From a checkpoint of a small transformer trained on Wikipedia.
Size: 9 layers, width 192, 6 heads of 32 (1 for keys and values), MLP 640 SwiGLU, vocabulary 5771, 6.36M parameters.
Architecture: RMSNorm before each block, rotary positions, untied embeddings.
Training: a variant of Muon for these matrices, 13599 steps.
MLP neurons of a small language model. Each row is named by its layer, matrix (gate and up: input weights) and neuron, and shows model dimensions 16-79. Each number is 50 + 10 x the weight over its row's rms, rounded and kept within 0 to 99. A neuron's up and down rows have the sign that makes its largest values positive.
A block is one neuron, or neurons of one layer that tend to fire together. Before each block is what it responds to, as a language model described it from the Wikipedia text at the highest values.

Responds to: Mostly the |---|---| separator row under a Wikipedia table header and the closing == of section headings; also first fragments of split words (tem-, Sri, sub-).
L4.gate14:53 68 55 61 49 37 40 53 49 39 49 61 64 40 41 58 48 32 47 51 47 35 37 48 44 36 55 44 41 38 45 45 52 55 63 54 63 55 64 45 50 36 36 45 42 49 43 55 31 56 45 36 40 38 40 57 69 64 48 53 51 41 50 49
L4.up14:60 55 39 56 53 38 41 52 49 52 53 51 44 50 59 68 45 50 34 56 48 44 59 56 46 52 40 47 60 56 43 49 48 45 66 53 49 62 56 63 63 45 33 34 65 41 58 67 57 29 51 51 32 39 53 55 51 50 70 40 43 32 43 42
L4.gate37:66 49 57 65 65 51 59 61 39 72 43 64 70 47 55 39 58 41 50 49 57 44 53 61 35 36 60 44 56 46 67 57 57 47 52 51 53 39 40 65 51 57 48 47 47 51 37 47 46 49 41 53 48 51 60 46 34 38 50 63 53 46 34 39
L4.up37:62 55 42 53 56 47 55 60 39 59 58 72 59 48 43 36 38 49 50 42 63 42 47 55 37 28 53 66 44 38 56 57 43 31 36 36 50 39 42 47 35 45 37 47 47 40 46 42 51 55 55 54 62 52 53 46 45 47 41 60 59 44 48 51
L4.gate68:42 57 70 28 58 55 49 57 43 60 53 57 52 63 40 58 67 43 51 25 51 55 35 30 47 66 45 51 55 49 46 48 60 48 53 71 39 55 51 51 49 59 49 44 46 61 36 39 40 51 48 59 60 33 33 53 49 36 45 53 31 60 45 60
L4.up68:56 60 41 53 53 56 64 50 47 41 53 49 52 45 51 54 36 54 43 40 51 46 47 32 50 69 35 34 31 48 66 40 46 68 57 82 58 67 47 53 48 51 47 43 54 39 49 35 55 60 36 56 73 49 45 49 41 47 58 56 43 39 42 58
L4.gate135:50 60 64 57 50 33 48 40 38 51 54 30 56 43 56 54 31 48 53 63 39 44 39 60 56 47 43 48 45 46 60 40 45 67 49 41 46 40 45 69 55 45 42 57 63 66 33 49 38 66 60 26 46 69 35 49 69 45 51 53 38 54 47 41
L4.up135:56 52 42 49 42 59 47 51 39 43 60 34 55 35 48 53 53 60 51 46 41 63 46 68 41 65 31 53 42 47 44 34 33 41 41 38 56 35 60 48 32 55 38 54 42 54 61 60 36 55 47 22 36 74 45 56 47 46 61 75 52 58 50 52
L4.gate138:47 38 58 35 54 31 55 29 47 44 49 60 44 63 34 64 45 52 48 52 48 39 40 31 46 66 75 40 46 53 74 40 49 58 40 40 58 50 44 42 49 59 58 41 48 37 54 52 34 25 44 62 59 45 45 57 51 57 44 46 55 39 26 45
L4.up138:41 54 43 45 63 46 49 60 43 46 59 53 54 55 42 56 40 52 43 34 43 61 43 57 56 48 52 62 67 42 45 51 55 56 33 52 42 49 58 51 57 31 61 64 39 39 47 56 53 58 45 46 56 45 43 45 56 64 72 50 60 38 54 52
L4.gate158:50 29 29 65 44 51 50 68 53 58 48 44 61 67 57 55 37 61 53 48 45 59 60 45 53 61 51 42 45 40 44 56 60 36 50 61 36 55 49 67 41 32 63 59 61 43 56 50 59 45 35 43 54 50 48 54 43 66 58 59 66 48 48 48
L4.up158:46 56 52 41 53 38 48 51 42 38 33 50 51 55 35 29 49 43 48 62 59 55 51 61 54 50 31 39 33 42 49 49 40 50 44 64 56 57 35 52 48 49 58 58 33 58 60 47 60 78 50 63 63 45 45 54 41 55 39 58 45 47 47 31
L4.gate223:42 56 53 58 47 54 48 53 47 39 45 42 43 44 52 47 57 28 57 47 38 51 48 72 55 45 48 41 44 38 31 39 55 32 32 58 58 47 50 40 37 48 40 40 56 72 70 51 59 36 46 51 60 35 41 48 60 51 62 37 27 48 53 51
L4.up223:72 48 54 59 47 62 27 45 50 53 67 62 52 52 63 47 47 62 48 45 47 52 77 40 54 53 63 29 44 33 49 46 38 49 51 54 67 44 39 54 36 32 47 54 55 62 80 40 41 58 56 50 55 40 39 59 58 56 59 41 44 62 42 67
L4.gate256:40 46 51 48 57 46 55 41 53 42 40 52 47 78 44 65 51 35 64 53 46 48 39 46 37 43 59 38 39 28 53 48 50 57 41 54 47 48 52 53 58 59 46 49 38 48 39 56 52 49 51 43 50 33 44 56 54 63 51 50 62 67 46 52
L4.up256:48 53 51 53 69 68 66 48 54 53 59 59 45 63 51 54 43 52 34 46 56 34 33 52 42 60 54 41 50 70 44 42 45 51 51 43 52 42 37 57 27 50 56 38 39 59 56 40 47 45 57 64 38 49 53 44 40 51 51 62 50 51 29 40
L4.gate285:27 46 50 51 67 52 43 40 47 48 49 63 52 54 75 42 70 48 51 40 54 45 38 54 34 45 67 61 47 42 57 49 42 45 35 47 61 51 45 39 26 43 61 52 52 43 49 57 44 61 73 47 69 62 45 48 53 53 49 42 72 57 44 57
L4.up285:42 44 23 56 34 42 68 64 55 53 52 42 53 55 50 45 38 49 33 49 47 40 45 59 63 46 29 55 34 50 45 44 32 34 57 69 64 50 43 47 27 48 48 50 50 37 56 44 45 46 31 52 48 71 51 61 45 66 35 60 57 55 47 48
L4.gate357:46 50 56 51 35 49 39 59 39 40 66 52 53 48 40 54 51 58 53 53 33 50 54 52 57 47 52 70 56 43 59 50 41 60 53 31 63 42 54 43 52 56 66 35 45 56 43 49 59 32 50 43 30 65 51 60 48 61 63 66 53 53 55 64
L4.up357:55 33 63 40 44 42 57 41 36 53 65 50 59 48 51 56 61 73 51 50 53 55 52 52 29 57 54 81 43 45 52 48 53 55 45 28 64 64 42 64 48 56 66 54 40 66 53 47 57 53 46 46 34 48 62 50 40 43 45 65 57 40 50 53
L4.gate370:59 38 52 70 47 38 46 43 71 48 35 40 30 66 44 55 45 65 48 48 62 61 32 45 35 65 65 52 38 55 43 22 47 54 55 58 49 39 49 37 48 41 33 62 42 50 56 55 61 53 60 50 56 61 40 54 56 57 49 41 39 49 57 51
L4.up370:37 46 64 49 50 49 59 49 55 58 42 58 44 43 56 61 56 63 54 66 48 44 48 62 41 59 62 48 53 50 45 21 45 64 59 65 53 45 35 51 41 71 44 50 38 53 55 47 50 49 43 39 55 38 52 55 35 70 65 50 48 57 54 36
L4.gate428:38 56 37 37 60 49 57 47 63 64 41 63 44 46 58 42 50 45 58 58 51 35 27 61 28 45 44 40 43 55 52 41 62 51 55 59 43 53 47 48 47 45 50 49 39 54 40 62 63 50 44 63 51 57 40 48 57 64 45 50 45 54 49 44
L4.up428:33 53 44 62 53 39 54 44 64 65 37 69 45 59 45 50 60 54 55 44 39 56 33 66 37 46 47 37 34 58 57 68 44 63 48 38 37 35 51 53 36 53 50 38 51 66 49 54 71 41 57 46 45 63 48 51 48 52 50 68 61 49 52 37
L4.gate441:59 52 51 53 45 53 45 49 59 36 55 64 58 49 38 55 55 58 45 47 40 22 51 64 41 46 47 40 59 43 55 61 50 43 34 61 56 50 47 58 53 53 36 41 35 50 50 46 37 58 36 47 55 60 61 41 46 60 42 56 73 42 52 47
L4.up441:52 48 44 48 42 55 59 40 65 39 54 70 64 64 64 50 51 49 45 46 46 32 46 64 33 49 42 61 46 31 63 64 43 47 47 62 57 43 30 55 47 35 57 53 37 39 32 43 59 49 63 52 55 59 44 48 49 47 54 48 60 43 60 60
L4.gate532:50 50 56 66 60 54 41 56 67 69 40 51 60 44 57 51 41 28 67 37 50 48 50 44 50 64 40 47 56 57 41 52 46 41 65 67 51 41 58 52 53 57 61 50 58 52 47 55 29 42 46 61 48 47 60 54 62 36 51 42 45 54 48 36
L4.up532:49 49 65 37 44 40 37 29 60 46 49 39 50 49 53 53 55 48 55 41 36 55 44 50 47 48 30 46 48 47 52 39 46 38 61 54 48 48 47 52 61 45 58 50 51 50 37 53 40 44 57 70 60 44 54 56 55 65 56 43 52 50 70 42
L4.gate616:40 47 49 46 62 66 53 55 52 54 60 42 63 53 52 58 52 55 61 50 31 67 54 45 47 44 53 46 51 45 46 49 59 58 46 50 61 47 49 58 63 53 61 48 55 63 52 43 28 45 52 37 39 44 63 63 22 55 37 55 52 24 40 40
L4.up616:49 48 55 65 49 64 51 42 33 58 54 55 56 49 56 50 40 62 65 56 51 14 57 45 43 47 56 55 38 44 51 61 66 46 47 17 44 55 42 40 44 59 70 38 51 64 34 61 46 62 66 42 56 63 57 48 43 57 40 50 48 48 46 57
L4.gate630:39 55 49 43 49 41 49 63 59 45 46 48 59 49 25 45 54 56 65 46 43 63 48 49 63 57 46 47 52 55 39 54 49 63 54 61 49 54 62 46 54 48 51 44 59 57 50 41 39 50 61 51 43 48 53 55 44 53 61 55 50 46 43 69
L4.up630:58 42 42 50 44 60 49 49 60 28 57 39 50 51 40 65 49 47 54 50 58 46 46 67 54 35 37 48 49 49 59 66 47 46 58 46 60 37 40 42 48 68 66 58 46 53 39 53 60 66 71 47 50 43 54 62 54 50 55 45 54 35 44 56

Responds to: Markdown table divider rows after a header line (|---|---|---|---|), in sports results and lists; weaker on word-start pieces like Ott, cr, eng.
L2.gate137:50 52 66 64 55 69 44 57 46 47 55 66 49 64 60 49 47 60 35 47 32 36 33 66 42 50 49 35 65 50 56 40 41 55 48 35 61 63 47 65 46 52 53 42 42 46 46 60 57 40 43 50 44 51 29 45 53 53 29 54 43 58 35 62
L2.up137:40 51 60 62 56 65 52 64 49 59 71 55 54 44 51 50 48 55 44 54 52 36 40 67 44 34 54 28 55 65 54 48 44 53 44 45 61 60 37 45 32 58 50 65 55 51 55 57 44 44 42 54 62 43 36 42 40 47 42 61 52 43 24 53
L2.gate269:67 53 48 64 64 57 64 51 62 29 52 50 66 66 50 60 54 67 40 58 43 31 48 65 32 43 46 41 48 58 46 53 52 54 59 37 59 48 47 54 40 47 69 32 48 38 38 36 58 29 48 30 57 57 37 61 41 59 32 43 55 31 45 69
L2.up269:64 64 62 72 68 47 39 51 62 37 43 52 70 41 42 56 29 38 49 69 45 38 38 69 48 39 77 52 58 40 51 55 51 43 43 55 57 32 42 66 33 44 54 47 47 47 50 39 51 45 51 52 58 50 25 42 54 48 35 51 43 46 31 51
L2.gate466:44 47 62 34 56 57 53 41 57 46 48 61 46 56 40 33 46 56 56 39 48 40 27 44 46 50 42 47 52 55 58 38 34 50 39 33 61 70 54 50 56 67 36 46 43 55 55 38 44 49 63 63 67 53 38 38 47 38 54 44 31 58 37 30
L2.up466:22 46 36 57 56 44 38 63 47 43 50 46 39 30 60 43 38 59 54 67 60 44 43 50 47 37 42 46 32 41 52 42 52 61 53 41 46 50 41 49 28 68 57 58 51 50 36 31 48 43 45 35 63 56 23 55 56 49 64 56 56 50 56 44
L2.gate501:55 35 50 56 43 52 58 49 57 46 38 53 60 54 41 36 34 42 44 50 39 61 41 39 71 40 65 36 60 41 51 49 54 57 63 44 53 50 37 53 49 50 43 41 62 45 65 44 44 66 64 42 50 44 43 39 47 42 34 61 42 60 50 53
L2.up501:47 53 46 46 45 56 56 40 58 35 40 56 59 51 45 24 45 32 47 54 61 52 49 45 67 48 50 46 54 32 65 36 57 57 59 39 49 45 58 50 45 35 49 43 47 45 53 49 41 41 57 58 41 46 42 45 37 28 40 54 56 60 48 41

Responds to: Fires on "and", "or" or a comma that joins the last item of a list or pair of names, as in "herbs, and spices", "Driggs and Van Siclen", "PC and consoles".
L5.gate554:51 44 38 39 46 64 46 42 41 60 19 51 44 62 46 44 55 30 40 55 29 58 53 42 36 59 35 37 49 43 46 57 47 64 58 46 46 57 53 52 48 47 53 42 56 57 66 49 31 47 29 63 76 55 37 55 49 44 35 36 52 59 53 57
L5.up554:55 54 45 47 47 62 75 42 59 62 52 47 65 51 53 38 42 42 48 69 46 50 48 55 54 39 43 44 51 47 39 60 45 67 51 44 32 43 57 66 40 67 41 62 35 61 53 52 57 43 43 50 59 58 41 55 44 37 49 57 54 38 35 27

Responds to: Mainly &, and, or joining two nouns in titles or names, e.g. Cloak & Dagger, Science and Technology; weaker on mid-word v (Chevrolet, Traveller).
L2.gate23:65 46 46 49 34 58 37 56 44 43 55 50 68 55 63 61 54 63 63 47 49 42 57 55 51 53 56 39 63 37 26 47 44 70 42 35 60 55 24 46 52 59 39 56 44 60 34 48 54 61 45 35 53 48 70 58 41 53 52 59 42 41 63 53
L2.up23:65 45 47 50 61 46 49 34 41 72 39 46 49 48 56 53 39 51 47 68 53 43 57 47 43 39 56 57 50 53 28 62 43 43 54 26 52 39 44 45 48 43 61 61 36 34 62 45 59 59 58 39 49 46 52 52 44 60 41 76 44 55 58 47
L2.gate304:53 38 57 59 43 53 50 60 61 55 50 47 41 45 54 49 48 54 52 55 54 56 46 43 48 44 56 36 44 37 32 45 52 53 37 50 59 55 33 42 35 48 45 51 64 49 43 39 56 34 56 51 64 47 59 57 44 47 54 55 39 63 46 42
L2.up304:49 44 50 66 38 54 63 52 62 70 56 37 38 50 70 57 55 70 49 60 49 51 51 54 44 48 50 53 54 45 46 58 60 45 38 40 48 38 40 50 47 36 51 48 49 43 53 50 39 56 55 43 72 43 42 61 40 41 42 54 60 56 73 56
L2.gate480:46 36 50 60 68 60 51 34 48 36 52 31 54 53 36 50 55 47 74 47 38 50 56 54 27 62 69 51 49 34 57 59 41 59 45 29 44 60 46 46 51 38 47 47 52 40 59 66 52 46 41 47 50 60 42 49 39 41 36 52 38 55 37 58
L2.up480:51 58 54 66 53 60 57 30 59 49 30 43 42 47 75 72 49 54 55 56 49 55 38 57 49 54 46 56 37 48 61 64 53 58 62 48 44 34 50 49 39 52 41 58 67 61 50 70 32 50 55 40 63 53 45 49 56 47 56 65 55 33 58 41
L2.gate564:65 52 62 58 55 42 58 44 49 61 24 34 66 57 62 65 49 52 45 51 60 55 57 48 18 68 50 32 53 49 47 68 58 60 48 48 44 43 52 51 53 46 32 47 40 44 60 45 46 54 43 34 53 35 51 55 58 66 27 55 49 56 46 55
L2.up564:57 59 65 46 48 55 48 50 67 46 29 55 58 47 53 65 42 31 55 67 66 49 54 38 51 68 51 50 39 24 34 70 51 51 52 31 51 52 50 51 58 41 49 56 50 57 45 35 38 53 52 48 46 43 44 49 51 55 33 55 50 41 58 35

Responds to: Linking words, mostly "by" and "and" (also with, over), that come right before a name or item: "defeated by", "Preceded by", "Payne and".
L4.gate21:49 48 56 29 54 54 52 63 58 66 43 32 51 54 35 36 60 43 51 35 70 50 38 38 63 64 43 42 46 57 54 63 55 51 42 55 45 41 42 54 31 58 44 45 58 59 35 49 72 59 63 62 61 39 46 51 55 53 50 42 40 65 54 41
L4.up21:59 52 56 52 34 71 69 61 49 47 46 44 40 47 41 44 50 36 53 50 72 38 55 50 56 37 66 60 45 51 41 54 61 60 46 53 52 63 42 58 48 42 49 45 53 35 46 37 58 76 52 48 64 38 40 46 48 39 39 41 37 29 41 49
L4.gate23:61 56 44 47 51 58 60 43 43 53 44 42 37 41 38 59 39 60 54 57 49 62 54 54 41 50 53 47 58 30 60 34 40 52 39 40 33 51 45 29 53 64 47 42 65 64 51 41 45 60 60 39 57 39 44 41 51 48 57 46 59 65 49 46
L4.up23:50 54 41 35 38 42 44 65 80 57 29 78 47 58 40 55 49 59 70 42 42 42 45 49 56 46 49 54 53 48 57 38 39 41 48 42 48 30 68 57 70 65 56 47 44 41 44 58 51 45 41 40 46 51 36 46 53 46 73 58 45 60 59 35
L4.gate79:65 51 60 74 43 51 57 58 52 44 59 57 37 64 64 54 48 60 48 42 56 47 29 19 47 62 51 58 64 51 50 48 48 52 36 42 47 56 48 45 30 40 52 43 45 49 51 48 55 37 53 53 59 54 56 34 54 41 65 50 46 49 41 67
L4.up79:47 57 53 55 47 47 61 62 47 42 43 37 54 52 46 42 36 62 36 64 60 50 57 35 46 60 39 48 36 42 52 59 42 53 54 52 27 61 51 39 45 60 23 39 43 52 53 61 54 43 36 50 64 58 56 50 52 41 75 41 48 60 60 68
L4.gate166:50 47 51 44 57 41 46 48 49 57 39 62 40 46 55 28 54 46 44 37 43 58 44 47 48 40 34 63 68 43 81 60 39 48 39 48 40 45 53 37 52 60 59 35 57 47 60 39 35 56 43 48 34 55 55 43 65 39 48 49 55 67 55 47
L4.up166:52 43 52 69 55 21 58 42 45 63 49 52 38 37 43 32 56 42 42 49 31 51 59 70 49 49 41 40 40 49 52 47 44 64 54 56 54 59 59 56 47 57 48 48 65 38 51 45 47 55 56 51 52 68 37 53 57 53 49 38 49 42 42 18
L4.gate225:50 46 53 55 25 49 51 60 45 47 48 50 59 57 47 20 61 47 44 63 62 49 63 49 62 64 69 51 55 58 57 46 46 43 49 32 59 58 49 63 49 47 43 54 68 55 54 56 33 48 49 52 63 68 38 31 47 51 59 44 45 63 36 66
L4.up225:68 49 42 46 32 52 46 50 54 52 47 42 57 47 54 64 44 60 50 42 47 55 57 56 34 45 36 36 43 42 53 48 34 46 67 41 48 50 51 47 52 54 55 51 41 43 39 52 48 48 62 68 67 44 69 33 48 48 31 59 47 53 51 55
L4.gate227:43 45 54 60 45 68 58 66 62 63 49 27 49 75 61 47 48 35 43 51 56 57 57 51 30 47 48 48 43 50 58 46 49 67 55 45 33 56 47 63 35 62 48 41 30 47 42 55 38 34 45 44 62 45 64 48 52 44 39 38 49 46 50 59
L4.up227:67 41 38 41 36 57 64 61 52 52 54 36 67 59 43 63 53 29 50 51 42 55 49 53 42 44 23 56 57 50 41 50 51 49 49 69 36 38 58 54 38 49 67 52 51 49 49 47 32 45 53 70 37 50 49 45 48 45 41 57 64 63 62 56
L4.gate277:57 52 53 39 41 62 42 46 58 47 43 41 51 55 38 37 57 48 55 49 63 43 37 51 36 47 39 55 65 29 40 28 40 64 63 37 40 54 49 44 50 63 37 27 56 54 44 49 34 44 51 43 51 36 68 57 41 39 54 58 38 62 45 36
L4.up277:61 49 50 37 41 62 55 58 46 44 33 58 49 69 46 44 43 56 55 69 78 59 63 52 47 52 44 59 42 43 37 37 37 56 43 48 41 50 39 40 43 68 61 45 36 58 42 41 21 33 45 43 47 33 53 47 39 52 47 49 55 39 53 39
L4.gate376:46 49 52 50 49 66 37 50 44 58 56 48 52 36 49 53 47 69 42 51 56 61 63 59 39 68 46 49 50 53 59 57 44 62 56 42 54 44 58 53 50 35 40 56 37 50 51 49 43 51 70 42 62 55 43 62 50 52 70 59 29 60 47 48
L4.up376:58 53 30 55 63 46 39 61 47 42 31 56 34 54 47 28 24 49 64 52 50 69 80 57 59 60 61 63 59 55 42 59 56 30 45 50 65 39 56 54 38 50 62 53 51 57 62 48 37 49 52 35 49 62 39 70 63 46 56 69 55 49 51 41
L4.gate449:59 43 58 55 41 58 57 50 26 54 50 60 54 41 41 59 67 48 53 64 59 55 55 36 60 40 49 49 51 45 44 53 48 47 49 60 32 45 53 47 46 53 67 41 50 60 54 34 36 52 39 41 46 56 55 31 46 44 52 48 67 43 50 65
L4.up449:75 45 55 46 41 47 48 36 45 58 39 63 55 57 56 54 62 48 55 49 66 39 48 36 47 52 54 36 51 45 43 49 61 48 47 50 40 59 64 51 44 61 43 41 52 39 42 60 40 56 40 57 51 59 65 31 38 32 65 66 57 65 58 48
L4.gate470:64 44 75 61 45 54 47 44 46 53 61 41 54 63 62 52 29 50 58 37 57 46 59 34 32 60 60 47 61 44 40 66 53 46 44 38 47 48 46 57 29 48 60 51 55 49 42 53 54 49 63 56 51 46 61 54 59 44 47 65 55 55 45 53
L4.up470:52 68 56 66 53 53 58 46 45 44 42 45 42 49 52 53 42 63 64 69 32 52 49 23 46 72 49 57 52 31 48 40 49 58 55 42 46 36 53 58 45 44 53 52 44 44 49 60 39 66 53 46 70 56 38 63 44 49 31 41 60 38 34 41
L4.gate495:69 49 49 48 42 56 47 67 39 47 53 43 50 45 40 35 46 65 54 51 56 33 49 56 47 50 54 45 44 47 42 55 56 58 53 39 43 44 62 52 50 66 46 49 46 68 48 67 44 51 62 37 33 63 57 57 45 40 50 54 24 38 54 61
L4.up495:62 64 52 34 38 54 69 41 53 51 60 49 55 45 45 60 40 56 53 55 56 42 45 38 50 33 68 32 39 39 55 54 46 45 54 33 43 41 50 55 60 47 38 38 45 39 36 55 43 64 54 44 47 42 45 59 55 48 53 63 49 48 50 36
L4.gate530:16 66 46 54 55 45 55 55 48 32 57 49 45 48 49 26 57 58 36 55 33 40 57 51 63 39 53 50 64 55 38 47 41 45 64 42 48 56 51 44 43 53 47 50 49 61 59 50 60 52 59 44 61 49 32 53 47 60 44 37 48 50 56 68
L4.up530:38 66 55 45 48 37 58 49 60 46 49 38 63 30 61 49 50 65 44 50 40 53 68 59 57 44 36 54 59 24 54 35 45 66 60 48 52 60 35 60 59 36 32 62 55 65 44 41 48 63 55 70 60 53 44 64 48 45 58 47 48 52 65 52
L4.gate561:48 34 39 39 46 77 40 46 51 49 53 53 36 67 43 64 48 31 46 49 54 43 52 52 50 50 48 47 49 45 42 54 54 47 32 64 31 29 58 52 54 68 51 44 53 44 58 65 43 48 38 63 47 42 47 34 48 50 46 60 57 49 48 26
L4.up561:36 47 42 61 49 41 46 57 30 68 47 51 54 59 33 50 66 53 34 49 46 45 54 61 44 50 53 43 53 46 53 52 45 49 34 58 32 43 55 41 47 65 40 71 36 44 64 54 51 62 43 52 60 52 30 42 72 58 64 60 56 63 47 34
L4.gate564:59 52 53 31 47 55 61 47 47 58 50 39 53 60 44 39 48 56 44 45 53 42 51 66 50 55 43 65 65 54 52 59 45 61 46 41 25 44 45 66 57 51 36 27 44 45 41 62 47 55 51 56 49 46 40 41 49 45 39 39 40 71 28 66
L4.up564:59 32 55 61 43 52 53 43 51 57 46 35 65 43 49 41 51 49 60 28 62 32 52 55 38 56 60 57 39 43 38 53 38 44 41 44 46 48 58 69 55 59 47 39 32 49 42 56 45 66 46 38 29 62 53 53 54 44 49 43 61 54 62 49
L4.gate627:47 51 53 57 52 67 44 69 42 49 44 46 38 43 43 30 61 60 55 55 41 56 59 58 54 61 55 39 57 64 24 50 38 40 45 50 51 62 54 52 53 56 56 49 58 60 47 48 45 79 39 41 64 61 55 45 58 53 60 46 52 39 44 52
L4.up627:64 28 61 48 32 57 53 56 48 51 53 53 48 44 40 49 50 40 56 36 42 58 50 52 69 60 50 51 33 56 55 59 37 61 44 62 39 56 59 58 56 48 56 67 51 60 36 37 44 53 51 60 34 59 44 61 56 49 52 46 54 51 71 54
L4.gate631:49 58 68 33 56 56 60 45 59 45 42 45 33 60 57 43 51 49 64 49 41 55 53 52 51 52 49 60 53 33 54 45 56 36 50 41 44 51 35 62 55 51 40 39 67 41 64 47 37 40 53 41 42 50 56 46 64 57 53 54 43 57 59 49
L4.up631:39 55 54 56 51 37 58 67 48 50 47 50 45 47 55 30 68 55 57 71 50 46 35 41 44 57 61 53 57 61 44 33 60 37 69 48 35 43 39 48 49 60 55 44 67 64 40 50 45 47 51 41 49 45 66 53 58 44 62 51 47 53 57 34

Responds to: Middle pieces of split words, such as ific in certifications, m in classmate, ut in instituted; also Markdown table pipes and |---| divider rows.
L5.gate402:58 47 48 47 45 42 55 62 52 57 55 44 45 52 47 43 60 56 44 49 48 54 52 72 37 53 45 68 56 48 46 49 62 48 37 32 60 55 62 48 26 65 55 41 52 50 53 47 39 56 44 60 31 63 63 47 44 49 37 40 73 48 39 37
L5.up402:53 53 47 46 50 58 47 41 41 57 48 39 67 64 51 42 42 83 40 43 55 52 57 64 39 44 30 66 61 40 56 47 65 54 46 41 65 48 57 48 44 59 65 63 36 39 40 61 54 30 49 42 46 66 57 37 44 58 44 60 55 34 50 52